Part of a small language model's weights.
Size: MLP 640 GeGLU, vocabulary 16384, 21.9M parameters.
Training: a variant of Adam for these matrices, 602M tokens, 4593 steps.
MLP neurons of a small language model. Each row is named by its layer, matrix (gate and up: input weights) and neuron, and shows model dimensions 48-111. Each number is 128 + 32 x the weight over its row's rms, rounded and kept within 0 to 255. A neuron's up and down rows have the sign that makes its largest values positive.
Before each neuron's rows, "fires after" lists the tokens most often just before its 100 highest values on Wikipedia text that the model never trained on.

fires after: "200", "198", "199", "197", "201", "196"
L4.gate216 [119  89 193 173 132 113 118 142 144  58 133 138 154 107 166 150 146 215 150 131 139 103 136 124 141 104 138 140 104 133  82  98 133 107  92  71 100 135 150 135 163 142 155 149  99 126 131 104 162 175 145 144 101 119 162  75 116 145  77 104 109 219 165 141]
L4.up216 [ 87 117 128 140  69  99 156 141 100  94 137 107 161 196 102 145 108 108 136 115 119  86  76 141 126 133 142 114  95  97 170 126 103 120 100  93 172  82 130  96 107 171 120 141 103 135 109 132 108 141 166 146 120 137 100  77 120 110 170  69 109 111 100 109]

fires after: "202", "201", " End"
L4.gate218 [ 86 151  63 205 105 172 174 153 107 131 133  78 140 136 137 152 141 114 128 113 165  90  93 157  49 112 175 169 141 162  78 167  86 101 132 135 178 149 108 145 206 179 136  82 106 124 144 133 102 105 110 111 113 158 128 168 105 103 149  86 106 154  67 128]
L4.up218 [126 202 137 136 161  84 108  88  98  97  88  95 164 120 123 108 105 114 151 115 108 138 118 130  91  76 161  97 132 160 148 148 134 131  88 102 131 103  96 178 150 130 144  73 104 168 117 137 127 126 178 117 162 126  94 136  93 120  65  81 142 148 108 127]

fires after: " ", " (", " and", " a"
L4.gate567 [127  94 111 147 166 182 198 183 104 159 165 106 140 115 100 142 172 120  97 150 136 107  71 135 110 126 160 120  78 117  67 125 116 118  89 115  93 100 143 180 101 153 156 100 158 178  62  99 131  92 160 176 101 140  93 142 142  88 144 118 162 127 184 147]
L4.up567 [ 95 145 102  94 140 153 131 162 177 116  83 161 154 140 132  98 134 151 176 135 131 178 155  99 103 141 149 160 161 147 162 166 180 100 108 180 134 135  92 113 171 148  80  50 167 141 161 114 105 159 121 169 117 135 134 124  70 172  91 162 186  91  94 160]

fires after: " "
L4.gate472 [113 102 173 140 134 126  97 117 154 122 123  86 151 144 151 119 106 149  86 150 103  78 120 158 138 106 161   9 178 127 138  83 107 112 123 132 133 101 172 139 123 119  69 115 141  84 174 134 167 118 149 134 135 181 131 115 101 200 173 126 162 104  84 158]
L4.up472 [124 151  82 148 114  90 115 118 122 157 120 133  76 101 141 152 122  86 151 135 137 177 166  99 117 120 165  83  66  86 117 146 142 120 147  92 122 141  91 107 122  98 150  92 145 103  83 111 140 140 108 111  67 205 133 127  73 173 159  90 145  45 164 114]

fires after: ".\n\n", "\n", " by", ".\"\n\n", " |\n"
L9.gate569 [117 107 101  93 145 143 148 115  94  80 133 116 137 176 104 155  90 147 152 116  94 133 140 106  97 110 152  89 169 111  77  93 108  81 132 105 216 101 115 162 148 216 120 119  99 175 169 218 111 155 161 116 101 140 100 156  73 113  93 129 140 136 138 158]
L9.up569 [ 89  75 163 162 115 111 123 124 111 152 121 103 148 102 119 139  76 119 191 120  93 128 149 108 171 161 113 135 163 131 161  96 135 135  92 135 112 131  90 168 154 155  76 171 110 154 142 211 156 108 140 189 151  97 106  93 142 126 101 140 129  71  78 206]

fires after: "\n", ".\n\n", "===\n\n", "-", " was"
L11.gate624 [113 124 163 145 134 107 135 113 130 110 111 140 169 149 138 174 115 105 143 147 116 127 112 127 180 113 145 189 127 145 166 109  76 185 153  96 183 131 119 134 137 197 139 164 186  70  53  91 114 179 152 165 114 119 120 121  86 117 114  96 114 128 123 185]
L11.up624 [138  89 148 113 171 144 166 129 130 153  93 106 131  85  91 115 125  97 102 131 100  84 209 132 169 111 111 113 138 107 194  76 165 129 107 114 159 144  94 156 139  80 108 229  80  90 148 131 177 145 151 178 149 112  69 106 139 147 141 187 135 169 108 169]

fires after: " ", ",", ".", " ("
L14.gate135 [ 99 120 185 180 139 144 112 126 111 129 121 142 152 170 146 107 130 128 108 159 157  73 102 113 104 161  62 107 139 124 122 120 123 117 145 158 168 119 154 119 183 132 140  76 165 196 159 106 168  59 168 100  92 133 138 125  92 174 116 105 150 101 123 132]
L14.up135 [145 100 132  75 105 115 156  57  97 138 126 162 163 151 120 156 129 129 153 138 134 143 156 156 187 160  64 141 125 103 157 144 156  65 141 119 127  88  79 120 134 117 145 106 141 164 155 138 106 137 101 129  97 156 146 111 163 153 160  81 129 199  88  73]

fires after: "199", "189", "201", "197", "200", "196"
L12.gate637 [ 97 127 140  71 135 121 122 144 165 144 135 133 134 134 143 123 154 167 124 150 132 116 153 127 138 135 234 219  32 115  13  92  75  93 161 125 167 121 118 134 171  93 130 123 171 120  78 166  80 108 164 127 105  97 102 160 149 121 122 149 149 193 131 166]
L12.up637 [137 167 126  75 150  82 122 202  94 155 144 100 111 158 151 142 151  86 132 103  98 123  82 116 182 151 148 129  96 111 136  76 127 122 121 110 214 121 119 109 117 104 127 137 126 119  91 132  99 156 125  88 145 174  72 167 124 105 133 123 119  93 124 148]

fires after: " |", " Feature", " ", "|", " Best"
L13.gate264 [ 90 116 116 172 150 111 138 156 117 140 120 159 101 117  98 131 114 144 147 135 110 143 114  96 121 166 101  85 153 120 151 114  97 143 141 108  98 130 136 118  71 123 115 126 143 167 128 132 152 147 133  86 103 105 151  27 107 163 129 114  89 121 105 171]
L13.up264 [170 120 120 159 145 139 137 126 143 154  68 124 150  58 118 148  67  73 116 167  71 178 122 125 128 177 108 148 137  96 124  67  61 110 128 131  22 103 112 126 109 115 100 132 172  73 170  92 162 168 119 171  75 127 153 114 141 137 185 127 127 118 106 132]

fires after: " ", "-", "."
L2.gate449 [ 71  85 134 124 153 158 101 152 151 101 148 138 115  58 115 120  96 131  97 139 153 147 153  82 134 166 138 118 140 132 138  80 186 139 152 119 144  84 181  92 136 148 111 145 138 229  30 116 112 148 176 140  88 165 127 106 113 180 154 108  72  66 150 124]
L2.up449 [225 163 124 163 160 125 128 144  88 147 136 158 138 158 141  90 132 111 127 150 184 103 146 171 132 122 127  75 133 132 135 114 119 140 146 120 111  81  34 184 103  79 187 155  61  92  95 102  93  69 130 127 171  95 119  75 128 123 134 132 197 109 173 114]

fires after: " the", "198", "196", "202", "195", "200"
L9.gate342 [112 166 148 100  95 131 156  67  74 138 107 148 135 147 118  98  90 207 126  72 133 113 134 156 129  88 145 124 148  59  50 101 137 124 171 134 142  97 164 113 187 156  75 213  86  97 158 119  81  95 141 118  57 118 138 137 107 152 135 187 119 129 132 121]
L9.up342 [105 159 174  79 168  92 141 147 106 151 114 110 120 144 129 146 130 120 150 162 156  66 104 133 139 110 136  86 138 161  75 145  97  89 138 124 208 183 126 100 134 189  87 138 123  84 121 165 115 127  70 138 123 143  62 190 145 136  86 170 111 147 161 198]

fires after: " ", "|", "–", " |", "3"
L15.gate463 [107 132  96 141 151 111  86  86  95 146 140 107 115 123 146 144 152 132 135 162 109  97  98 178  91 122 123 126 129 145 151  96 193 197  98  95 161 116 176  98  87 123 157 130 100  88 116 164  89 157 123 176 107 162 148 134 108 157 119 125 147 141 167 134]
L15.up463 [ 93 156  96 192 134 145  90 154 128 126  93 107 126 129 103  81 148 114 114  79 116  83 121 194 156 123 148  79  91 124 105 107  24  86  83 101 129  97 128 121 131 157 160 117 130  76 151 126 126 156  92 115 104 133 142 156 171 106 154 108 140 119 149 164]

fires after: " "
L9.gate621 [155 126  89 157 185 168 181 164 100 159 127 134  99 148 186  59 170 113  91 119 130  94 173 127 165 171 100 154 170 137 137 154  65 153 110 118 150 140 114 139 127 153 147 131 135 126 136  69 119 195  99 137 150  78 151 140 129  98 135 155 139 122 106 131]
L9.up621 [125 142 116 138 127 133 148 100 135 116 136 180 141  98 139 107 139 145  98 142 113 142 112 167 133 118 107 111 160 107 155 159 131 137 189 108 188 102  85 124 139  94 100 160 149 112 101 148  94 101  88 134 188 131 106 150 124  70 154 120 124 124 169 112]

fires after: " "
L11.gate312 [133 137 152 168 103 164 153 106 144 203 120 144 155 171  86 128  98  62 132 133 162 153  95 122 142 161 175  67  67 116 132  85 136  88 141 118 116 129 157 125 160 129 103 117 163 111 183 114 145 106 156 110 125 184  88 145 112 102 141 139 194 103 100 134]
L11.up312 [111 165 116 129 151 114 224 150 157 133 152  85 103 111 106  71 135 180 121 109 169 111 126 128 150 192 159 128  78 139  91  88 135 157 111 145  98 131 105 129  75 147 100  95 147 150 105  98 118 134  88 216 162 168 130 151  56 103 227 138 135  83 157 118]

fires after: " "
L9.gate435 [109 144 107 198 187 151 153 145 181 138 164 138 115 155  87 150 149  86 113 167 147  92 144 136 157 132 117 177 140 111  94  89  61 156  95  83  86 122 122 162  63  93 172 129 124 175 137 101 110 103 157 126  81 106 133 102 148 147 144 146 113  81 142 189]
L9.up435 [131 185 167  76  45 184 131 134 108 140 146 175 152 112 147  86 155 193 133 127 111 144 123 164 165 161  92  96 117 120 118 154 150  84 121 166 132 105 133  85 121  92  82 148 108  94 140 193  71  86 101 158 188 168 121  75 127 130 146  83 201 142 100 110]

fires after: " a", " the", " to", " and", ",", " of"
L4.gate286 [123  54 109 121 173 166 116 103 129 114  84 104 166  77 130 175 137 159 125 109 169 172 122  77 113 134 125 159 149 129 188 133  78 105  78 137 151 137 162 178  82  58 104 147  93 194  95 136  82 161  65 128 156 107 118 112 139 145 109 144  80  89 145  84]
L4.up286 [144  66 160 134 108 129 135 146 101 154 114 136 143  91 104 126 127  68  87 161 144 108 153 108 138  98 145 167 183 154  94 110 131 125 116 158 100 221 151 114 106 133 161 110 130 151 145 143  72 165 104 136 184 153 131 135 153 161 164 131 147 146 116 140]

fires after: " |", " /", "5", "romosome"
L7.gate48 [154 161  84  75 152 151 109 164 132 162 140 130 170  64 180 125 110 100 174 151 103 153 113  99 178 160 164 105 183 198 143 111 111 103 169  67  96 169 157 134 138 148 155 144 142  99  93 138 119 121 143 166 162 109 127  96 139 161 159 106 128 138  77 161]
L7.up48 [186 188  91  70 123 144 148 219 135 130 154 128 153 109 137 161 147  90 120 133  93 105  91 126 142 151 155 129 121 141 118 140 168 141  79 102  89 138 159 194 113 128 120  99 118 128 109  96 112  75 146 164 127 121 163 132 138 148 127 159 154 111 130 155]

fires after: ".\n\n", " "
L7.gate191 [137 115 150 166  96 140  68 142 117 138 166 116 122  91 177  67  80 146 108 137  85 129  58 122 164 167 132 148 139 151 102 107 129 141 193  79 199 117  99  93 114 134 103 157  97 102 137 163 112 168 153  50  72 110 138 126 123 130 181 128  97 100 109 139]
L7.up191 [ 67 142 136 140  63 149  64 161 118 158 144 105 131 143 160 106 132 162 122 111 164 181 140 170 129 164 175 150 201 146 148 121 129  85 126 128 192 182 147 127 144  98 144 153 139 142 150 174 122 117 108  76  91 116 109 151  92 129 147  95  70 125 114 142]

fires after: " the", " –", "100", " For"
L12.gate19 [ 92 125  81 174 134 185  97 137  62 170 195 136 167 124 148 179 123 121 172  92 169  98 144 156  80 128 110 195 115 136 133 117  91 138 159  78 168 135  79 174 110 105  70  83 138 136 155 173  80 144 148 112 154  68  88  60 166 178 129  95 124 120 118 124]
L12.up19 [ 94  87 127  81 106 122 115 121 142 119  88 129 100 190 134 203 161 177 122 126 131 160 151 124  80 108 204 143 125 141  88 106 128  78 142 129 104 124 124 124 150  79 132 127  99 139 133 104 163 112  93  87  87  81 115 170 188 219 131  78 100 110  87 143]

fires after: " |", ".", ".\n\n", "|", "-"
L7.gate427 [146 108 124 133 152 146 111 110  89 193 119 148 103 176  85  98 172 153 120 127  90 171  84  70 141 140  80 140 123 184 163 111 104 181 225  78  90 179  65 114 121 110 158 163 120 120 142 123 122 127 176 120 111  72 190 133 167 121 113  55  95 145 146 164]
L7.up427 [121  92 105 133 122 132  95 153 132 155  48 163 153 103 109 108  39 110 125 120 100 143  87 129 116 146 133 190 131 113 147 132 144 163 215 110 120 126 122 128 123 125  74 144 136 161 139 121  98 129 132 189  98 116 133  92 170 169 133 137 140 162 114 124]

fires after: " the", ",", " |", "°E"
L12.gate391 [ 93 161 116 104 144 158 138 169  86 159 216  94 135 130 102 119 157 156  97 124  97 115 122 155 128 122 176 162 120 217 128 131  93  95 174 108 185 159 142  92 113  98 131 136 130  83  78 102 105 143 128 177 113 111 145 153 102 164 186  82  86 141 123 124]
L12.up391 [ 92  99 129  88 114 126 161  40 163 120 119 109 168 140 106 103 164 162 145 105 113 144 111 133 121  89  98 144 185 102 164 140 150 170 109  54 149 119 132  99 106 141 152 185 127  91 170  87 104 134 120 128 123 176 108 184 141  96 147  79 103 130 126 127]

fires after: " |", " "
L7.gate467 [ 64 113 135 157 155 105  72 117 163 118 146 131 135 118 106  78 163 112  84  87 146 140 128 115  79 182 114 154 129 128 151  99  87 135 159 138 160  94 166 123 113 120 183 167 121 160 125 165 107 114 158  93 133 120 134 156 121 168  66 120 164 131 131 171]
L7.up467 [ 92 179 117 195 163  94 163 123 169  90 103 157 115 112 138 153 119 138 104 145 154 143 132 165  79 108 135  51 127 106 125 142  91  55 118 134 144  89 139  52 131 178 105 166  95  51 115 113 136 116 136 129 141 118 104  39 110  82 168 131 171 139 133 111]

fires after: " |", "0", ";", "1", " ", " via"
L14.gate515 [ 92 173 153 132 118 154 128 129 163 133 113 147 105 132 163 117  81 147  80 127 141  95  96 197 125  90 125 186 165 100 166 172  73 112  83 125 144 123 114  84 124 127 129  72 124  39  92 133 117 132 131 139 127 127 124 147  96 188 114  88 147 115 154 156]
L14.up515 [100 195 118 163 114 121 138 132 120 157 129 164 139  69  88 177 190  89 153 193 108 125 152 153 122  97  70 157 112 108 141  94 103  92 161 108 110 132  75 133  70 106  83 134 184 210 111 119 109 130  76  97  97 150  93 113 119 158 145 157  88 124 173  99]

fires after: " ", "|", "4", "3", " ("
L11.gate387 [ 88 132 147 129 120 159 128 109 186 183  96 120 130 135 122  84  70 141 126 160 150 174  69 151 162 113 149 109 119  95 137  61 126 154 122  87 184  69 135  95 114 147 144 111 181 101 169 132 139 177 150 129 125 102 118 107 147 103 127 101 146 107 109 155]
L11.up387 [133 195 209 145 153 119  93 122  85 110 148 118 126 132  91  61 114 126 104 127 110  95 117 134  97  87 131  99 105 132 131  61 139 151 128 140 124 105 154 124 124 164 109 140  87 162  98 144 161  69 102 130 115 134 199 134 130 171 125  94  96  97 170 148]

fires after: " ", " the", " in", "200", "–"
L11.gate235 [ 92 101 127 112 185 156 134 189 120  71  93 175 174 153 110  84 130 128 148 157 133 143 122 171  98 114 185 138 162 147 165  51  93 144 133  88 128  90 147 108 110 157 128 166 127 159 172 136 125 101 138 106  82 143 108 150 109 165 144 178 162 116  38 172]
L11.up235 [ 99 143 122 140 132 105 158 138 112 104  85 148 124 116 114 107 104  80 133 138 154 138 154 105 105  86  98 153 188 155  90 152 151 120 145 109 164 149 131 110  78  89 136 135 108 140 128 112 107 143 135 115  45 112 147 134  81 129 140 124 151 135 158 131]

fires after: "202", "199", "201", "200"
L9.gate121 [110 139 152 201 119 146 135 132 140 167  92 127 189 143 139 187 130  76 123  74  81 143 147 141  44 130 156 193 109 155  69  98 107  71 140  88 201  84 132 118 117 154  82 196 155  89 145 108 164 177 188 136 100 151 123 163 124 108 159 145 103 150 134 116]
L9.up121 [150 138 143  89 113 140  84 154  69 170  79 136 167  98 168  70  67 135 123 138 112 147 123 156 121 154 145 134 136 173  76 143 128 125 146 124  77 199 152  89 147 122 136 149 134  94  81 140  78 154 106 120  94 158 162 136 103 139  72  99 149 129 119 132]

fires after: " ", "201", "|"
L14.gate104 [128 117 151 172  79 122 116 117 117 163 151 121 124 136 157 147  90 107 111 169 135 167 136 148 165 169 152 113 141 182  87 162 117 120  96  85 133 108 121 120  86 150 124 150 174 145 138 127 106 156 153  99  98  86 126 100 173 148 166 105 129 171 161 125]
L14.up104 [138 118 162 139 106 108 100 155 168 119 134 141 134 102 151 124 161 140 109 150 149 197 175 180 161 173 159  84 134 119 127 173  84  62 123 189 124 110 156 142 137 141 139 153 127  95 152 138 124 106 113 159  48 133 100 134 133 137 153 133 142 151 127 113]

fires after: " the", " The", " in", " for", "."
L6.gate596 [138 112 168 111 151 142 124 155  66  85 138 142 125 104 125 228  98  68 109  96 117  36 121 111 182  93 147 143  84 149 138 164 181 130 126 146 164 190 165 139  99 141 152 154 109 141 190  83 142 118 120 172  98 128 105 216 142 143 126 109 142 118 163 164]
L6.up596 [126  72 121 181 141  97 166 228  98 106 111 104 161 140  75 157 105 156 126 145 157  58 143  99 106 143 131 144  85 148 132 157 161 121  77 142 114 108 182 128 168 114 157 185 130 136 117 143 132  78 137 164 125 129  80 143  96 146 146 138 143 141 169 128]

fires after: ".", " +", ","
L7.gate389 [109 129 160 110 106  91  75 207 182 117 157 171 152 142 170  81 166  80 125 125 192 173 157  85 150 166 134  49 156 171 151 136 123 137 107 115 149 150 181 169 100 191 157 137 192 100 162 100  75  94 159 188  53 143 120 129 187 148  30 172 116 113 119 165]
L7.up389 [147  98 156 115  95 102  75 172  94 129  75 160 136 107 172  83 121 125  74 180 151 141 109  80  98 161 121 102 147  49  77 146 142 145 132 117 123 101 166 123 109 168 163 119 168 194 134  56 122 147 119 124 162 151 168 186 138 151  84 105 134 130 139  80]

fires after: "199", "198", "197", "191", "200", "201"
L7.gate181 [ 90 167 142 171 163 114  91 190  91 127 157 135 160  68 151 105  95 125 131  96  96 119  96  58  65 101 145  78 115 165 113  56 109 127 179  42 141  95 134 150 141 211 144 109 154 107 102 133 123 123 161 102 177  88 140 104 133 129 108  92 122 144  86 156]
L7.up181 [132 121 146 189 137 129  71 143 164 138 145 164 115 225 138 114 133  94  91 130 112  78  98 148 147 138 164 150 125 149 122 131  87 161 174 134 204 125 153 123 151 146 119 143 184 152 102 144 131 174 140 122 111 165  96 107 107 127 161 125 139 167 119  77]

fires after: ",", " the", " New", " in", " |"
L11.gate17 [131 123 119 154 108 139 115 130  90 105 128 114 135  91 138  90 168 138 154 100 125 152 182 130 108 131 167 118 112 173 131 145 183 113 255 136 176 187 148  97 150  68 159 172  93  54  87 147 141 138 173 140 181  86 116 103 127 122  74 101 169 119  92 127]
L11.up17 [154 101 107  88 141  99 126 131 146 115 124 127 162  93  62  75 194  75 131 115 113 120 112 143 125  83 198 139 171 161 170 131 118 118 159 157 123 111 118 106 168  74 157 193  95 111 137 111 133 127 228 128 143 108 109 112  98  86 118 156 111 154 141 107]

fires after: " ", " |", " (", ",", "-"
L7.gate573 [129 175 121 142 105 172 124 128  68 155 117 107 145 142 106 152 154 133 142 153  81  91 110 123 135 162 160 134 112 126 120  91 132 157 134 136 180 152 153 164 107 124 182 111  92 139  90  81 114 154 130  91 146  92  98 125 150 160 105  80 121 139 116  94]
L7.up573 [134 187 123 115 113  95 151 216 125 133  91 156 169 143 117 196 116 167  92 132 159 163  26 106 166 143 104 142 148 148 155 110 142 151 162 106 144  83 173 118 113 149 128 165 126  85 116  62 132 144 149 122 140 129 121 148 155 139 141  87 104 133 102 100]

fires after: "\n", ")\n", ";\n", "-"
L6.gate201 [155  97 153 167  96 145  65 122 143 122 122 183 160 147 181 105 145 130 101  92 103  93 137 143 136  93 155 226 138 127 147  82 145 138 134 110 150 102 115 124 110 117 139 178 134 110 133 108 133 190 134 169  27 125  44 112  59 160 104  78  83 165 142  91]
L6.up201 [142  92 115 150  80 145 143 141 120 139 143 100 131 125 220 120 149 154  82 100 131  51 115 143 111 144 161 194 110 107  86 112 115 129 118 168 229 122  85 173  77 124 131 174  65 123  59 137 166  97 161 114 159 164  99 107  99 108  80 142 113 118 171 136]

fires after: " "
L9.gate415 [116 106 103 140  85 168 125 117 154 118 126 121 125 152 121 125 106 143  86 164 165 212  78 181 131 114 152  80  97 146 156 148 156  85 138 128 140  83 104 131 128 172 165 135 123 136 111  95 105 176 126 180 138 174 132 133  42 110 131 131 109 141 159 119]
L9.up415 [173 160  59 115 109  92  15 101 106 154  78 153 142 175 169  69 119 147 149 141 157 167 164 135 147 168  71 164 133  98 153 114 158 158 156 138 105 137 101 152 182 114 217 177 184  81  32 113  93 180 149 117 141  93 148 132 113 139 183  71 135 147 131 100]

fires after: " \"", ":", " in", ".", "in", " to"
L10.gate50 [130 108 189 161  50 109 145 145  76 152 110 125 148  89 134 190  80 134 134  77 167  95 158 150 140 161 114 147 116 111  97 113 185 121 116 112  80 118 105 171 162  92 145 177  82 149 175 113  87  93 112 106 108 150 176 131 103  99  65 164  42  91 113 123]
L10.up50 [131 153 127 143 163 193  66 121 134  74  81 112 171 116  89 145 158 128 123  99  90 114 131 156  97  58 111 149  50 157 156 127 135 117 114 135  60 105 188  98 169  73 176 137 111 156 101 148 141 141 104 116 151 146 103 114 108 129 114 118 129 148 115  85]

fires after: " a", " the", "|", " of"
L4.gate152 [ 99 178  69  91 128 147  76  97  68 174 154 193 172 145 182 128 141 120 158  85 101 126 145 153 141 148  93 125 137 142 177 212 109  77 102  89 116 107 153 160 142 115 107 159 128 167 162 127 142 118 115 120 100 150 171 137 198 153 113 156 112 133 114 131]
L4.up152 [117  98 144  99 116  68  81 148 136 133  78 109 138 180 136 130 105 156 155 131 208 179  77 151  94 144 163  98 170 164 177 158 117  97 124 163 111 140 151 146 139 133 167 119 144  99 120 144 187  63 117 118 188 127 129 130 130 165  86 162  96 123 114  95]

fires after: " |"
L2.gate261 [ 79 167 135 113 163 164  69 140 147  65 150 115 171 127 106 135  68  90 134   8 101 139 137 143 126 100 157  94 158 162 167 107  77  84 129  88 133 133 143 121 157 137 136 169 109 124 141 129 149 140 161 158 115 171 116 230 164  99 109 129 143 104 111 119]
L2.up261 [133 153 109 151 173 119 169 198 124 118 132 121 172  97  99 135 158 158 155 106 162 134 114 122 124 138 185 163 154 172 121  83  70 113  82 117 128  76 107 147 132 151 161  49  84 154  94 114 153 108 121 146 153 139 119 138 217 112 125 118 123 127 132 103]

fires after: " ", "|", "4", " |", "5", "–"
L13.gate618 [101  53 156 144 144 130  98 170 130 163 158 162 128 121 107 130 106 146 151 129 135 187 106 173 124 141 120 177 115 189 137 124 107 187 145  66 132  99  90 155 142 136 173 113 178 112 144 124 127 144 186 148 111 152 141  88 177 157 106  96  84 185  91 145]
L13.up618 [143  62 138 144 134  79 109 143 154 110  92  86 100 122  92  89 159  81 117 115 113  97  86 176 104 131 141 136 107  92 130  95 153 176 151 147 114 145  83 149 125 123 100 138 124 107 104 153 106   1 103 184 157 120  90 182 104 148  96 125  71 126 106 190]

fires after: " |", " ", ","
L11.gate519 [ 94 153  91 124 150 178 131 162 119 143  69 143 218  95 173 106 152  93  87 115 105 148  97 125 131 119 188 104 116 155 147 101 155  71 119  98 108 115 166 133 148 118 134 144 122 147  93 103 118  99 191 149 159 142 131 183 134 180 115 137 146 109 123 140]
L11.up519 [112  99  82 133  80 154  90 192 108 136 108 122 150  64 144 121 179 115  96 127 117 117 139 161 120 117 124 114 157 150 124 123 171 116 114 124 123  88 179 146 160 171 158 124 108 197 114  97 157 124 174 156 158  99 142 152 124 166 117 143 144 108 120 157]

fires after: " the", " The", "The"
L15.gate138 [128 133  74 169 158  38  92 176  80 171 123 125 133  60 184 191 105 157 105 120 162 111 139 103  85 160 138 205 123  65 189 170 139 118  99 122 111 138 107 162 122 112  93 186 135 152  86 101  90 136 116 108 178 130 147  58 141 155 122 141 110 152 151 113]
L15.up138 [150 169 121  69 110  92 105 128 173 136 123  61 137  70 194 167 170 129 162 185 117 148 140 144 130 195 135 110 125 135 138 146 144 131 149 108 124 180 146 106 163 105 134 176 116 162 114  61 161 141 126  73 147 122  97  37 153 147 120 143  35 150  91 148]

fires after: " ", " ("
L15.gate288 [118  61 109  89  95 127 145 151  63 116  79 163 129 104 144 166 143 107  71 141 152 142  76 181 123 200 126 118 105 156 127 124 192 108 104 140 130  94 124 135 167  78  42 120 122  67  86 114 115 146 182 140 132  99 220 150 142 136 161 144 169 136 122 103]
L15.up288 [177 152  92 120 151 128 171 165  93 128 117  81 135  99 127 148 151 174 156 167 180 143 114 167 154 168 157 109 143 145 151 190 132  34 201 111  93 119 148 152 114 132 111 175 107 143 148  24 154  82 140 137 168  95 145 119 130 135 112 138 157 116 136 157]

fires after: " ", "|", " |", "–", "3"
L13.gate513 [124 139 153 120 111 168 129 108 122 194 130  83 169 157 135 119  95 114 163 133 120 138 134 172 136  79 134 161 125 148 121  81 167 136  96  88 136 121 162 107 129  98 160  94 113  37 102  90 102 144  98 165 105 139 125  65 191 167 170 109 187 100 172 126]
L13.up513 [ 72 123 135 181 150  90  91  98  60 132 185  96 117 136 175  66 179 144 147 102 151 145  89 159 128 159 138 141  91 174 124  81 180 187  98 152 188 155 111 156 126 142 126 125  91 129  85 108 106 176  95  84 138 130 169 131 118 112 134 121 176  70  96 169]

fires after: "201", "199", "202", "200", "198"
L11.gate46 [160 149  99 211  87 118 122 123 136  95 164 134 154 110 154 133 140 191 177 138 116 176 123 182 141 142 128  67  81 143  73 118  65 137 143 115 108 110  90 162 104 132 162 139 149 135 151 115  74 165 142 182 136 132 112  77 140 123 108  75 138  81 109 174]
L11.up46 [115 173  84 199 191 179  92 128 147 187 142 147 120 129 114 122 101 141 118 156 149 108 122  95 115 149 147 106 112  99 104  86 142 137 118 136 160  96 160 106 105  90 104 117 132 173 143 102  89 107 153 107  96 122 129 125  91 144 132 123 120  73 101 102]

fires after: " ", ",", " $", " The"
L7.gate424 [155  75 122  91 183 137  98 118 157 134 166 186 127 125 115 188  91 132 166  55 135 119 175  87 150 120 115 136 171 139 145 179 124 130 112 112  19 137 108 100  42 141 126 118 140 157 104  99 161 134 146 134 173 101 123 104 123 164 169 144 128 143 178  95]
L7.up424 [123  91 127 112  89 106 126 152 117 123  71 152 139 124 145 126 174 153 137 124 147 129 121 130 139 110 177 127 111 119 144 161 104 108 108 142 112 171 126 102 121  99 148  86 176 153 136 101 159 100 131 136 141 109 147 103 132 205 134 120 108 163 116 141]

fires after: " ", "200", "202", "'\n"
L7.gate369 [155 158 130 179  81 143 122 111 127 135 103 117 107 120 114 131 102 135  86 133 143 169 106 140 133 148  66 105 130 144 112 140 153  79 138 111  98 107 112 155 115 124 120 162 124  99 174 182  90 132 107 156 133 125 144 150 134  71 118  83 104 160 151 139]
L7.up369 [135 140  52 165 188 130 126 152 121 169  75 193 153 158 146 140 170 124 109  41 120  72 141 130 140 119  72  97 106 168 152  99 149  77 152 144 137 106 150  89 112 128  94 139 155 126 133 141 140 120 140 121 108 118 152 110 140  61 110 101  82 143 145 126]